config.toml
n_kv_head = 4
rope_base = 10000.0
bias = "none"
init = "normal"
init_std_up = 0.0312
lr = 0.0132
lr_head = 0.00675
decay_shape = "pow"
batch_tokens = 131072
MLP neurons of a small language model. Each row is named by its layer, matrix (gate and up: input weights; down: output weights) and neuron, and shows model dimensions 160-255. Each number is 128 + 32 x the weight over its row's rms, rounded and kept within 0 to 255. A neuron's up and down rows have the sign that makes its largest values positive.
After each neuron's rows, "fires on" lists the tokens most often at its 100 highest values on Wikipedia text that the model never trained on. A number after a token or word is its count.

L5.gate58 [113 159 106 120 165 136 139  85 166 105 130  89 128  93 162 164 128 120 131 104 176 110  92 115 117  54  78 135 129 132 142 112 111 106 191 191 186 156 127 130 125 100  99 108 117  73  91  54 151 227 114 115 141 130  89 168 117 141 138 139 146 148 142 121 110 122 117 154 181 144 166  77 155 138 161 110 218 109  90  85 172 105  63 148 168  67  90 137 157 124 151  41 106 144 122 148]
L5.up58 [131  75 123  83 114  72 129 121 173 142 104 215 139  82  91 140 189 151 126 197 124  83 135 124 144 148 131 157 111 109  69 107 156  92 135 125 153 133 107  81 147 135 147 110  52 143 146 166 127 125 121 162 131  72 137 130  81 101 156 122 182 156 102 158  75 118 130 131 205 169 155 156  72 185 107  92 140  96 161 144 160 174 118  82 128  87 152  91 151 130 115 109 156 142 183 167]
L5.down58 [146 109 165  89 137 127 199 135 132 129  78 159 169 112 124 174 132 139 110 110 165  97 132  90 101 105  65  86 113 176 137 188  65 163 122 117 142  97 149  97 125  90 107 110  96 174 102 123 122  88 143 102 101 144 130 135 115 162 111 135 120  90 125 125 209 106 142 103 113 148  83  82  65 122  87 143 131 120 109  83 171 143  98  91 140 134 123 149 144 117 136 165 151 139  71 172]
fires on: "." 76

L5.gate447 [153  56 140 158 139 146 140 142 126 138  83  97 141 139 181 131 121 127 147 114 164 130 143  83 118 101 141 165 124 193 112 173  84 146 173  97 122 156 127 164 169 151 153 187 136 109 168 106 139 171 114 127  33 157 120 163 125 119 108 156 171 107  66  67 124 130 151 132 175 172 169 146 126  91 110  75 136 161  84 145  93 158 103  80 101  78 146 121 117  74 203 165 110 172 156 128]
L5.up447 [214 121 112 143 131 148 133 165 106  97 202 162  93 140 164 149 129 111 124 105 135 174 123  93  76 175 151 114 115 145 100 140 182 140 173 151 148 120 138 144 165 160  61 148 157 140 127  66 151 170 109 124  97 145 165 185 130 123 177 155 198 148 138 118 187  93 119 129  82 115 135 163 162  94 164 126  80 168 112 132 107  87 128 153 175  94 146  67 118 114 140 157 173 126 183 185]
L5.down447 [135 118 120 112 156 175 135  87 121 160 121 148 151  99  91 159 133 123 128 140 152 146 165  42 112  94 110 102 107 157  80 115 158 135 154 134 151 139 115 141 128 155 147 136  82 101 110 118 138  92 146 174 126 173 119 150 110 212  48  69 147 138 105 106 104 162 139 128 169 115  98 151 170 119 105 149 156 145 137 173  97 137 112 116 184 112  94  99 106 117  96 136  80 129 157 155]
fires on: "=" 38, "ept" 9, "ser" 5, "di" 5, "yl" 5, "log" 4

L5.gate673 [ 84 156 120 117 101 115  98 112 103 126 131 107 175 140 111 140 147  94  98 135  85 151  83 112 114 219 176 138 124 112 167 173 185 106 146 155 174 151 121 146 128 117 165 159 103 152  91 131  85  94 153 102  91 148  89 116 149 133 169 138 136 180 137  97 161 116 166  68 133 149 112 167 138 148 140 127 159  70  83 111  67 163  90 134 129 139 151 194 159  64 160 115 122  81 159 128]
L5.up673 [153  94 103  89 138 133 140 104 120  77  81 135 151  59 159 160 125 132 103 149 184 135 104 139 104 216 144 121 115  71 124 119 156 101 174 218 116 131  89  85 161  89 144 190  75 152 159 129 121 107 115 132  78 111 111 119 122 126 171 124 122 125  84 113 180 161 136  97 164 122 131 185 215 123 112 129 143  54 128 148 122 106 158 134 116 113 149 121 170 157 112 119  99 156  93 141]
L5.down673 [128 129 118  84 116 160 132 163  81  88  94 170 164 106 166  79 127 153 147 142 113  85 124  82 144 195  58 146 122 121 149 176 186 143 151 161 139 144 160  87 159  74 148 173 124  91 102 112 106 125 134 110 119 129  91 160 154  87 151 155 146 151 143 154 125 135 140  45 153 119 110 128 144 175 155 137 119  95 162 196 139 107 217 108 128 113 203  98 107  93 119 130 117 130 166 165]
fires on: " of" 61, " Pop" 6

L5.gate563 [117 163 183  99 122  95 144 136 131 151  90 150 105 197 164 120 196 159 106 158 148 129 149 164 110 137 141 190 141  69  80 174 165  95 107 131 147 179 113 180 190 125 195 105 186 108 131 121 163 156  95  95 147  72 146 157 153  70 129 163 130 138 113 108 139 134  98 129  72 101  61 119 130 165 200 119 193 136 163 147 149 127 110 104 171 120 102 129 106 102 156 119 100  67 107 156]
L5.up563 [140 100 143 186 119  57 104 110 137 146 115 137 154 140 163 255  82  73 129 137 112 136 111 161  88 185  86 110 112  95 138 116 131 146  81 159 130 161 174 114 141  77  79 105 105 109 118 126 189 190 151 142 130 131 129 100 136 164 116 128 134 105 112  61 152 175 113 143 118  91 118 122 122 138 164 171 176  78 154 131 171 164 159 133 145  97 165 122 113 176 130 154 133 105 153 140]
L5.down563 [127  59  70 133 140 108 146 154 140 155  95 178  95  98 113 171  99  82  86  99 131 189 143 141 149 148 113  74 116 125 113 102  93 138 120 132 143  99 151  84 162 113 140 107 141 125 142 162 147 163 131  90 164  62 171 141 126  52  72 139 190 118 129 149 141 239 149 149 163 154  87 116 155 160 166 161 169 114 196  91 115 130 103 113  73 103 128 101 135 134 174 109 106  95 144 156]
fires on: " the" 37, " The" 24, " of" 10, "out" 7, " a" 4, "The" 4

L6.gate171 [167 112  97 141 155  90 140 129 151 121 120 165 104  92 135 115  99 117 112  98 110 110 165  84 186 154 124 144 126 163 144 159 135 169 100 156 131 113 133 140 126  86 105 128 121 103  99 148 106 173 127 165 145 191  88 137 130 117  66 218 108 107 125 103  99 135 207 124 115  94 135 155 144  58 112 185 122 164  67 113 104  79 116 158 144  87 121 127  67  68  91 144  58  92  72  93]
L6.up171 [135 162 128 114 106 115 177  90  71 135  73 179 118 105 101 190 162 134 134 130 175  77 181  68 101 136 209 171 100 128 150 115 104 120 138 123 154 137 115 150 139  72 185 131 191 109 109 144 158 138 100 164 140 130 142 179 133 141 113 170 144 152 134 106 115  89  93 134 171 128 128 124  99  86  94 176 137 123 109 119 122  36 131 156 121  66 138  48 132 137 171 172 151 152 140  84]
L6.down171 [148 165 157 102 159 168 123 189 142 100 113 120 118 127 122  96 113 106 163 153 136 126 124 177 148 101  98 129 100  64 132  88 157  67 124 108 137 120 128  97 127 120 114 143 110 130  99 141 100  92 136 107 119 125 121 133 117 104 162  48 117 111 145 131 161 112 140 156 125 145 126  86 138 188 109  48 106 153 112 137 105 146 132 107  81 107 148 163 115 132 112  29 111 111 131 172]
fires on: "=" 100

L6.gate549 [121 127 102  85 163 167 156  58 132  77 130 147 160 124 141 107 108 106  61  99 125 115 123  89 156 119 117 142 136 155 105 161 157 113 159 105  65 137 149  85  65 127 115 127 131  99 112 130 109 112  80 155 120 150 121 135  93 133 127 129  75 140 150 136 181 127 127 135  92 109 153 116 144  98  90 119 169 149  57 117  63  86  69  52 129 106 192 165 137  96 182 171 143 118 104 114]
L6.up549 [134 141 111 180 128  75  87 126  76  75 179  57 174 103 157  84 130 101 108 126 124  98 123 119 129 166 165 104 143 129 118 133 104 176 100 148 116 134 108 115 169 119 137 155 142 145  94 104 148 144 197 152  79 159 187 133 144  99 126 108 129 135 151 136 147  76 126  31 108 171 101 107 160 122 120 111  62  70  58 125  98 156 149 106  87 129 150 186 139  91 144 124 203 144 131 130]
L6.down549 [112  90 142 127  98 100  91 104 125 134  92 156 152 114 164  88 116 154 151 144 142 114 151 136 106 119 174 164 104 170 158 109 132 129 119 128 170 164  73 102 123  94  92 113 181 106 103 137 128 173 165 129 155 159 122 160 115  68 192 113  69 180 107  72 139 133 146  71 102 112 116 138 110 171 131 126 123  85 159  97 143 106 129 104 124  90 155 110 102  61 116 112 152 141 148 123]
fires on: " |" 71, " of" 9, " finished" 4, " aged" 4

L6.gate417 [ 62 120  94 101 152 126 116  77 169 160 135  98  96 140 134 125 184 146 120 137 196 152 190 155 149  67 167 148  86 155 158 111 112 120 202 151 112 200 130 148 119  79 135 110 136 164  61 175 101 186 109 137 143 115  52 140 119  98 135 109 123 123 126 106 156  90 157 134  94  71 166 158 125 127  60 153 122 129 166  85 159  98 106 152 133  88 129  92 122 140 146 100 106  77 197 129]
L6.up417 [117  96 141 173 153  83  66 127 138 120 109 117 109 144 141  94 122 128  54 168  68 176  94  82 114 180 157 158 122 147 178 139  82 143 167 124 151 151 141 158 154 114  95 105 156  78  66 111 103 121 123  88 143 121 125 167 114 110  92 162 123 186 113 133 164 102 155 108 174 119 102 152 145 161 102 153 171  94 173 154 107 171 139 103 131 104 119  64 131 101 126 119 179 110 159 115]
L6.down417 [128  66  86 141 113 172  79  88  89  90 119 104  88 173 150 106  77 121 191 143 179 151  73 146 136 149 177 111 152 137 206 144 121 137 113 118 143 162  98 125 157 152 151 104 114 145 142 159  72 121 151 139 147 146  97 109 137 130 177 135 121 123 131 118 126 152  94 103 179 182 183 135 152 163 143 147 156 127 100 140 126 100  61 210 127 189 120 165  77 123 146 168  64 141 148 132]
fires on: "." 68, " of" 8, "|" 6, " the" 5, " |" 4

L5.gate281 [171 143 172 131 134 130 179 131 133 116 130  76 147  89 139  68 175  94  75 123 176 151 132 100 130 116  92 165 145 128 114 119  88 122 134 182 122 181 161 193 161  87 136 130 124 103 115 141 138 171 142 178  67 140  59 183 125 105  97 136 127 143  78 139  93 120 132  73 168 156 102 175 142 126 114  91 208 113 116 120 133 130  90 102 123 138 230 111 184 214 167  63 130 160 133 183]
L5.up281 [188  63 163 111 132 141 188 129 173 118 110 154  69 137  71  68 108 112  59 138 127 203 123 157 127 169 143 168 104 100  89  86 135 164 122 142 133 120 152 135  99 159 107 141 156 114 120 128 133  95  85 188 157 143 111 189 113 107 121 101 118  81 131 179  98 129 146  71 108 112 130 114 138 142 144 159 144 126  86 144 129 155 116 130 122  75 161  93 115 122 184 141 199 154 175 148]
L5.down281 [ 91 149  58 149  93 112 193 154 143 134 126 177 131 143 137 177 137 166 203  95 106  50 104 131  99  77 105 187 102 113  85 116 136  92 103 145  86  93  92 109 127  85  97 125 148 111  77 131 169 160 137 121 141  69 118 158 142 123  94 105 147 193 123 101 155 178 114 128 189 121 101 150 111 155 166 165 140 132 142  99 159 140  94 120 137 152 173 119 149 140  95 101  72 168 124 151]
fires on: "." 60, "-" 13, "−" 11, "/" 4

L6.gate778 [169 183 159 127 160 108 125 123 126  93  76 171 146  66 106 129 132  85 192 166  63 158 126 131  71 131 112 138  98  99 123 109  66 113 120 149 126 114 107 118 112 137 108 151 108 168 126 159  94 109 182 114  82 110 123  55 163 182 105 149 181 108  91 135 118  94 127 112 104 112 138 139 107 192 156 140 157 109 124 143  97 141 127 103  69 186 138 158 122 131  95 142 136 114 135 157]
L6.up778 [205 126 175  57 153 149 128 127 115 111 136 116 124 150  75 207 131  93 124  93  68 194 133 137 124 116  90 114 179 110  99 135 111  83  74 156 104 104 157 144 140 129 108 145 156 105  91 111  98 132 190  92  43 175 148 124 115 152  86 134 124 133 105 131 164 121 158 110 171 105 122  69 110 158 117 129 131 127 133  90 124 124  99 107 182 190 142 179  88 139  83 176 110  81 149 127]
L6.down778 [ 97 167 120 100  95 107 129 113 159 104 162 107 125 170 160 170 130  95  55 148  83 113 134 106 132 110 140 191  95  82 100 161  86 106 151 188 211 131  74  88 120 152 105 162 106 100 123 124 131 190 165 143 118 129 162 180  87  92  90  89 169  80 125 112  95 125 184 150 128  87 148 179 111 152 147  94 104 107 119 143 183 113 114 114 132 106  75 104 149 167  86 106  85 141 109 161]
fires on: " m" 18, " pro" 17, " Se" 6, "ig" 5, "ado" 4, " Pro" 4

L5.gate498 [125 152  37 144  53  69 136 107  81 114 150 136 151 100 112 176 149 138 143 166 205  55 135 105 132 157 171  76 119 150 170 103 123 143 169 119 117  57  92 108  84  71 106 132  97 101  94 161  86 121 105 103 137 103 107 132 147 184 127 110 139 122 169 108 187  95 138 146  96 112 120 180  80 120 175 124 125 125 133 140 127 129  74 175 138 122 107 153 118 101 135 133  88 106 144 138]
L5.up498 [109 162 112 110 109 151 102 144  99 133 105 130 116 145 191 122 172  92 134 100 148 123 103 140  97 100 114  42 108  76 185 174 145 115  71 133 115 121 108 125 129 123 125  91 113 113  89 101 114 122 158 131 125  90 158 137 161 178 135 150  98 106  96 147 113 169  82 103 106 193 112  70 165  93  94 162 154 142 122 107 116  89 133  77 161 134 153  63 183 144 134 162  65 149 135  96]
L5.down498 [102 152  96 115 131 116 111 181 126 125 124 148 131 128  94 138  37 128 187  82 141 136  94  94  83 160 129  99 151 155  96 126 132 152 107  81  83 133 132 125 116  79 166 135 150 135 121  86 174 107 115 172 156 127 123 141 105  81 110 133 149 122 123 135 128 162 117  97  91 142 116 142  85 130  96 120 173  76 122 157 143 140 153 103 169 125 149 128 147 171  34 158 130  89  95 130]
fires on: " of" 25, "=" 19, " in" 17, " southern" 4

L6.gate828 [123  93 136 162 125 104  90  82 148 144 143 135 113 155  84 165 106 110  97 114 104 168 130  86 109  79 144 110 124 151 196 100  83 108 162 185  81  55 115  63  93  81 132 138 116 158 156  92 128 157 107 169  61 175 120 142 145 140 125 100 126 149 129  62 117  78  95 104 178 151 133 114 107 128 136 145 109 162 125 171 178  95 133  90 158 152 103 122 111 105 143 119 140  87  64 160]
L6.up828 [113 100 123 158 167  97 125  98  90  80 190 128 227 129 131 119 111 197 127 119 178 185 142  96 143 126 115 174 127 121  86  89 168 100 156 207 162 113 109 122 144 135  88 100 136 129 122 170 101 196 147 143  80 152  82 147 155  96  64 119  86 137 129 121 116 141 149 149 166  95 151 144 150 101 137 134 153 146 111 150 134  31  95 182 181 116 145  95 100  67 175 109 153 134 101  90]
L6.down828 [143 122 174 138 163 120 129  75 154 115 146 148  97 152  96 131 104 100 208 181 118 178  83  69 153 122 146  62 148 126 114 107 137  76  93 151  91 143 131 171 209  73  98 149 126 120 131 129 127  89 138  89 164  96 129  91 136 135 108 152  86  58 100 136 106 177  82  90 192 126 113 112 185 203 100 116 135 111  92 144 102 169  93  72 119 125  74 134 201 138 136 100 167 161 145 148]
fires on: "=" 85, "." 15

L6.gate476 [123 112 135 134 120  86 107 106 151 170 133 156 197  57 145 111 103  85  96  80 210 138 125 145 167 170 100 120 107 138 111 139 106 179 138 173  98 158 103 145  48  92 104  69 157 119 134  91 187 172 157 159 148 144 155 200 146 158 159 111 102 130 168 185  84 161 170 117  99  74 129 192 134  86 178 143 167 135 124 119 117 151 104 177 132  79 180 101 102 105 138 116  88  80 152  81]
L6.up476 [108  88  52 193 138  73 144  96 121 167 148 157 182 145 148 100 176 129 141 135 171 111 157 120 160 139 167 186 156 123 140 131 128 173 133  97 131 156 193 133 101  90 169 120 153 104 168  96 150 132  97 119 156 177 162 119 131 125  99 149  81 185  91  61  92 113 158 155  79 128 189 110 127 118 129 123 129 140 140 114  91 136 150 163 102 105 118  66  57  94 135 170 189 162 124 189]
L6.down476 [103 150 112 176  83 112 140 117 144  72 181 141 120 104 130 151 150 150 160 147 135 104 132 120 157 158  61 197 140 133 148 200 143 146  99  90 111  98 152  78 129 117 104 127 137 128 132 136 138 110 137  84  79 147  94 111 121 197 102  45 102  81 159 144  85 156 140 123  98 164  80  99 103 141 144 132  92 131 141 130 128 188 210 148 117 114  78 128  58 167 136  85 128 194 120 122]
fires on: "-" 90, "ma" 6

L5.gate295 [ 95 114 108 138  57  81  70 110 141 203 114 159 164 110 152 129 134 159  98  76 147 113 113 122 161 152 139 168 139 118 184 159 115 133 190 124 121 146 141 120 166 114 182  88 133 117 138 131  99 151 172  92 123 133 145 147 107 177 151  93 107 100 169 147  95 112 134 125 146 169 145 146 155  52  81 123 193 143 110 126 104 100 206 151 144 124 190 135 100 138  88 146  84 129 128 198]
L5.up295 [123 171 126 159 124  84  87 151 169  74 171 117 137 115 147  76 107 113 174 132 166 173 109 110 140 149 107 189 128 121  97 141 114 118 113 110 182 111 109 136 146 127 128 151 123 107 153 180 120 133 118 143  92 139 140 152 163 140 102 108 169 188 117 157 112  57 130  92 108 191 118 142 161  79  86 106 137  71 145 129 132 115 112 163  70  85  82 122 167 133 147 157 132 156 148 158]
L5.down295 [112 112 123  87 117 114 178 100 140 106 101 130 161 147 153 160 210 117 167 142 107  51 137  98  98 112 181 118 135 141  97 114 177 122  86 126 118 150 199 181 173 181  83 119  97 114 135 115 149  74 147 101 173 111 101 136  90 176  70 133  68 110 134 154 115 134 124  99  91 118  66 128 135 116  94 139  78 127 119 145 109 154  82 141 126 146 125 116  68 113 106 125 141 114 107 136]
fires on: "=" 76, "-" 8

L6.gate191 [152 176 150 193 163 185 159 163  88 107 120  88 138 108 121 146 112 141  70  97 127  91 163 105 180 151 112 156 161  86 138 146 111 131 131 166 125 137 109 149 161 113  86 137   3 164 132 130 114 165 176 107 139 140  96 116 133  71 134 104 109 137 169 139  75 138 151 170 141 124 121 129 115 161  97 154 176 154 140 172 138 139 103 140 146 131 171  91  53 113 182  29 115  71 155 139]
L6.up191 [ 93 158 133 128  99 173 160 123  84  86 165  88  73 121  76 108 129 104 155 107 141 102 105 146 104 139 178 103 131  73 131 120 147 159 136 122  57 165 108  71 121 149 131 125 119 142 129 117 140 129  62 109 160 192 162 137 100 128 126 150  95 135 202 113 133  88 101 127 103 168 198 149 111 150  81 182  91  60 116 114 128 161 141  85 126 128 154 148 111 129 119  77 103 190 162 138]
L6.down191 [ 81 188 106 104  49 128  83  94 141 172 104 107 117 131 100 155 111 135 152 210 178  74 146 188 165 164 110  95 122  95  77 121 109  99  73  95  66 191  98 189 132 107 144 159 136  82 107 114  98 137 114 106 119 158 125  83  93 114 146 161 123 144 209 155 158 115 103  80 124 146 141 134 109 175 109 111 174 118 164  79 156 100 165 177 141 117  35 157 149 109 128 116 112 159 109 131]
fires on: " is" 23, " (" 17, "," 15, " also" 6, " known" 6, "also" 4

L6.gate635 [128 128  90 103 184  94 190  65 160 153 110 103 139 116  94 146 137  82 163  69 121 148 143 108 140 171 131 140 141 147  97 120 168 134 123 109  86  87 134  97 151 150 133 117  95 115 135 190 187 120 111 157 120 137  85 178 175 140  12 159 125 138 184 147 118 141 129 110 142 107 134 148 174 141 136  98 179 134 173 152 114 123 108 190 134 102 168  93 174 170 119 161 107  83 136 140]
L6.up635 [118 106 147 137  88  90 136 119  85 137 113 172 118 120  65  99 104  89 124 124 107 110 196  81 162 147 211 186 127 161 114 137 118  79 109 103 114  88 170  87 156 115 144 114 112 160 130  74  94 159 124 127  84 170 136 136  95 124  96 154 164 103 139 112 147 143 191  82 124 165  86 135 139 109  73 140 143  96 149 116 198 104 166 160 179 189  98 148 169 158 138 225 105 120 168 118]
L6.down635 [ 95 108 204 108 129 150  85 152 117 109 172 132 147 118 141 144 127 165  71 126 120 127 101 157 173 145  82 106 103 182  98 102 129 145 135 139 208 171 171 166  95 155 126 115  74 127 173 141 143 109 149 142 128  95 127 110  95 125 180 146 115 105 152 130 111 226 110 110 111 180  98 161 133 138 104  67  43 141  82 161 178  94 138 111 106 161 157 144 107 114 151  91 108 179 174 152]
fires on: "=" 94

L6.gate402 [142 150 139  93  81 155 144 171 103 122 129 124 182 121 171  46 130 130  99 145 123 116 132  73 130 152 112 185 192 149 105  39 177 101  80 151 126 164 136 104 181 142 124 135 111 119 130 112 160 138  92 144 130 193  97 116 103 116 121 118 124  86 114 152  74 104 147  95 178 122  74 125  90 112  77 113 118 103  75 128 125 130  43  68 119  71 123 149 101 114 175  67 160 117 103 152]
L6.up402 [141 109 146 186 148  91 180  98 112 126 112 122  76 135 135  78 117  71  83 101  92 112  66 131 133 129 200 198 170 163 116  53 142 137 152 134  58 121 120  86 148 160  99 127 153 131 120 117 121 179 128 128 174 102 100  81  99 135  96 109 162 142 120 137  71  72 114 122 125 118 189 161 129 129 125 123 127 115  78 142 112 197  81 176 140 116 112 144 110 116 144 117 155  94 185 128]
L6.down402 [163 170 122 118 130 167 162  83 146 150 102 152 155 192 120 121  60  90  52 106 172  47 143 133  88 148 105 158 140 134 150 126  89 108 103 156  61 173 109 180 128 134 118 117  97 145 121 156 135 125 144 143 100 153 163  62 190 116 152  80  84  94 136 102 107 124  72  94 131 149 127 145 146 148 135 126 142 115 158 109  96 197 141  97 124  70 137 148 133 140  79 180 119 175 171 128]
fires on: "," 63, "S" 12, " P" 5, " (" 4

L6.gate826 [ 95 155 111 139  98 147 184 129 113 147  92 101 164 118  82 150 214 119 143  93 120 147 128 107 217 164 173 152 100  92 132  99 109 176 145 140 173  84 129 135 174 137 130 175 137  97 119 174 170 153 161 200 150 156 142 118 125 145 160 130 140 199 120 172  95 125  86 143 141 122 156 201 158  87  99 163 150 118 119 138 108 182 108 154  83 144 147 167  87 143 173 165 140 137 152 212]
L6.up826 [167  95 120 160 147 148  94 107  58 104  73 142 157 133 129 161 195 101 103 134 156 103 120 121 140 151 157 150 117 126 145 188 177 177 101 100 140 121 142  69 141 130 108 144 158 140 172 163 164  54  89 191 154 128 125 173  88  91 118 101 170 145  97 145 129  97 149 157  96 144 126 107 148 164 168  95 155  88 186  70  86 142 169 154 107 183 129  89  98 136 108 117 135 130  88 128]
L6.down826 [161 116 158 179 136 142 199  41 102  97 146 131 111 119 145 174 127 164 136  83 133 133 104  68  96 171 118 119 142  86 125 142 156 126  73 116 130  97 122  98 125 133  88  88 162 119 137 123 126  97 130 129 149 169  75 114 113 158 184 160 117 119 115 137 130 114 191 109  92 158 100 174 123 149 146 120 118  89 157 122 126 146 139 125 111 121 107 124 114 119 207 147 128 144 110 111]
fires on: " |" 60, "|" 15, "c" 5

L5.gate73 [117 196 137 162  85 144  36 121 113 100 102 123 122 142 166 121 157 139 108 162 212 139 169 186 138 167 146 110 136  97 129 146 171 150 147 116 146 145 135  96 107 112 168 125 107  95 111  97 176 153 167 149  98 141 170 101 147 148 142 155 199 117 134  48 139 183 165  83  70 108 118  97 140 138 115 143 129 151 146 113 169 169 156  78 121  69 171 134 100 121 174 119 169  98 133 158]
L5.up73 [137 134 120 120 124 128 172 149 126  96  42 154 123 113 132 152 156  90 124 131  76 110 151 142 189 120 126 154 123  53 148  99 149 130  94  84 130 107  90 198 132  57  57  72 139 135  77 182 108 128  86  82 157 146  92  75 145 144  99 132 150  94 109 140  77 178  51 129 122  91 136 114 143 131 143 143 180  96 118 123 132  58 173 113 172 118 149  83 185 143 131 115 149 139 174 147]
L5.down73 [142  72  60 127 153 176 130  92 146 139 152 148 138 166 145 119 118  85 107 146 169 130 140 102 218 170 137 129 102 115 126 118  76 107 103 150 195 131 146 209 126 149  84  55 147 171 131 153 133  80 163 127 165 175 181 100 165  90 137 143 110 105 115 129 158 107 129 115  95 155 191 166 175 123 131 142 194 130 184 200 171 124 135 149 123 144 108 152 141 111 161 144 152 121 136 192]
fires on: " the" 40, "=" 13, "-" 9, " of" 5, " United" 5, "," 5

L5.gate334 [158 151 132 142 145 158 122  92 128 155 142 180 165 163 117 153 160 160 121 111 119 123 192 133 125 162 122  99 116  98  79 103 213 145 120 126 100 145 123  78 109 143 131 148 210 132 122 116 101 178 213 141 163 155 153  40 145 183 158 109 138 101 104 128 237 171 115 112 155 137 119  97 155  99 160 123 126 111 155 213 179 118  60 111 115 125 130 185 112  96 132 160 112 120 169 151]
L5.up334 [137 119 153  63 127 142  95 101  99  92 179 150 182 149 150 145  97  68 151 188 159 155  94  93 152 132 138 116 137 135 139 166 169 171 107 148 158 161 184 152  99  97 165  98 155 139 166  68 140  69  64 127  96  99  86 119 121 142 103 173 107 160 107 164  64 138  73  92  32 162 116  98  96 135 148 131 138 105 163 167 121 153 165 128 103 124 117 137  61  98 128 130  90 140 133 101]
L5.down334 [140 123 150  94 133 134  84  92 101 107 176 173 155 117 171 191 117 105  96 132 171 153 105 165 102 136 113 101 178 113 131 100 157 134  93 120 107  60 108  59  99 118 148 181 150  68 118 118 135 126 126 102 132 131  92 100  99 132 154 148 106 117  95 188 130 105 110 110 144 133 120  99 124  91 110 119 134  90 161 194 130 120 165  31  90 125 151  83 144 110 161 155 122 103 151  96]
fires on: "|" 27, "-" 23, " l" 19, " |" 5

L6.gate801 [147 150 129 118 148 161 120 115 114 208  76 128 144 206 109  89 174 107  84  74 158 137 123 123 146  95 191 147 117 106 127 121 126 194 141 151 140 121 131  84 136 130 144  73 149 114 150 167 202 153 227 108 135 140  73  64 102  99 128  79 161 136 173 123 138  93 113 107 119 103 152 104 112 116 130 119 139 127  75 166 134 136 117 102 151  57 119 130 160 107 151  99  97 152 119 120]
L6.up801 [158 150  72 119  58 133 146 149 166 128 196 177 141 170 157 116 109 178 107 143 132 141  75 136  84 117 114  87 109 167 101 118  76 162 155 106 107 107 218 126  91  76 127 116 130 148 149  78 135 153 143 100 100 158  97 104  67 171 136  87 158 109 109 126 138 152 163 102 130 136 159 127  56 167 122  99 163 102 115 159 175  43 171 112 102  73 137 187 159 153  75 157 174 176  83 153]
L6.down801 [192  75 137 141 134 163 217  86  45  83 186 167 106  79 163 164 109 191 150  65  79 131 104 110 165 135 130 138  70 142  81 141 168 102 155 146 120 118 176  84 135 138 106 110 133 160 124 113 142 123 154  91 149 152 108 162 143 146  90  99 118 102 141 101 220 120 145 141 136 132 129 129 118 157 158 103 120 129 173 112 131  95  70 151 175  73 131 194 118 205 124 136 128 193 146 140]
fires on: "." 84

L5.gate665 [149 109  89 228  68 129 146 131 139 132 113 171 145 132 121  98 105 126 126 137  74 168 102 131  82  99 147  67 111 167 103 172 137 123 145 126 118 143  54 114 128 110 118 139  97 157 116 129  94 138 131 126 117 150 202  92 115 147 112 125 180 140 188 165 139 194  96  69 118 124  83 111 135  68 148 128 143 158 138 115 137 119 140 124 170 175 176 170 148 125 188 104 147 202  97 107]
L5.up665 [126 102 147 170 109 103 124 115 160 124 121 188 149  98 164 158 158 123 178  78 125  84 126 166 124 129 101  95  87 100 108 124  79  69 169 147 163 119 116 109 147  89  98 150 121 179 147  91 156 169 141 111 120 144 127  99 147 106 117  71  46 100 132 125 101 154 107 135 129 137  97 122  98 132 139 123 138 100 124 128 148 115 137 189 134 131 118 162 181 155 135 140 147 106 180 165]
L5.down665 [134  75 110  66 112 134 145 126 115 111 214 152  96 120 130 135 135 118 146 128 104  75 102 123 183 120  93 118 128 104  87  86 139 132  81 172 159 161 142 178 102 102 158 122 112  93 110 178 167 181 162  73  89 121  93 159 133 163  83 113 125 125  93 186 131 140  96 104 167 166 139 100 120 162  72  60 177  97  90 137 101 112 162 174 154  83 101 135 157 126 147 156 117 154 136 146]
fires on: " the" 71, "." 6, "so" 5, " that" 4

L6.gate577 [136  52  92 129  87 112 115 127 138 140 156  97 171 155 120 177 189 141 106 190 132 122 125  53 148 125 173 163 193 146  65  70 144  92 165 156 178 121 173 162 131 127 103 117 115 101 126  53 207 140 148 128 176 154  96  90 113  96 103  87 129 114 167 153 142 164 120 182 115 151  98 156 140  65 151  83  94 126 160 171 122 136 129 132 173  65  80  97 158  81 113 127  90  88 129  80]
L6.up577 [140 155 111 147  95 131  91  68 112  94  99 152 124  99 104 113 138  71  95 133 133 149  56 128 143 139 132 164 118 203 165 104 109  90  98 157 137 164  78 163 122 154 145 144 137  95 147 190 195  79 118 177 171 156 123 178 138 111 146 148 171 200  72 168 175 169 130 110 148 121 164  92 134 167 123 153  93 131 162 127 110 140 151  55 163 113 127  78 137 136 127 151 104  92  75 156]
L6.down577 [138 129  60 109 117  54 134 141  77 125 182 101  74  96  96 109 132 203 165 128 122 122  86 110  84 135  96 134 115 112 116 110 115 167 187 109 116 136  73  76 129 176 141 128 130  72 187 140 213  94 148  94 117 159 126 158 125  88 141  59 154 134 128 133 146 120 172  74 119 133 156 156 127 158 108 166 125 172 136 178 103 123 160  97 110  56 152 123 105  98 149 130 113 168 159  96]
fires on: " as" 19, "^" 12, " As" 9, " age" 8, " of" 6, "W" 6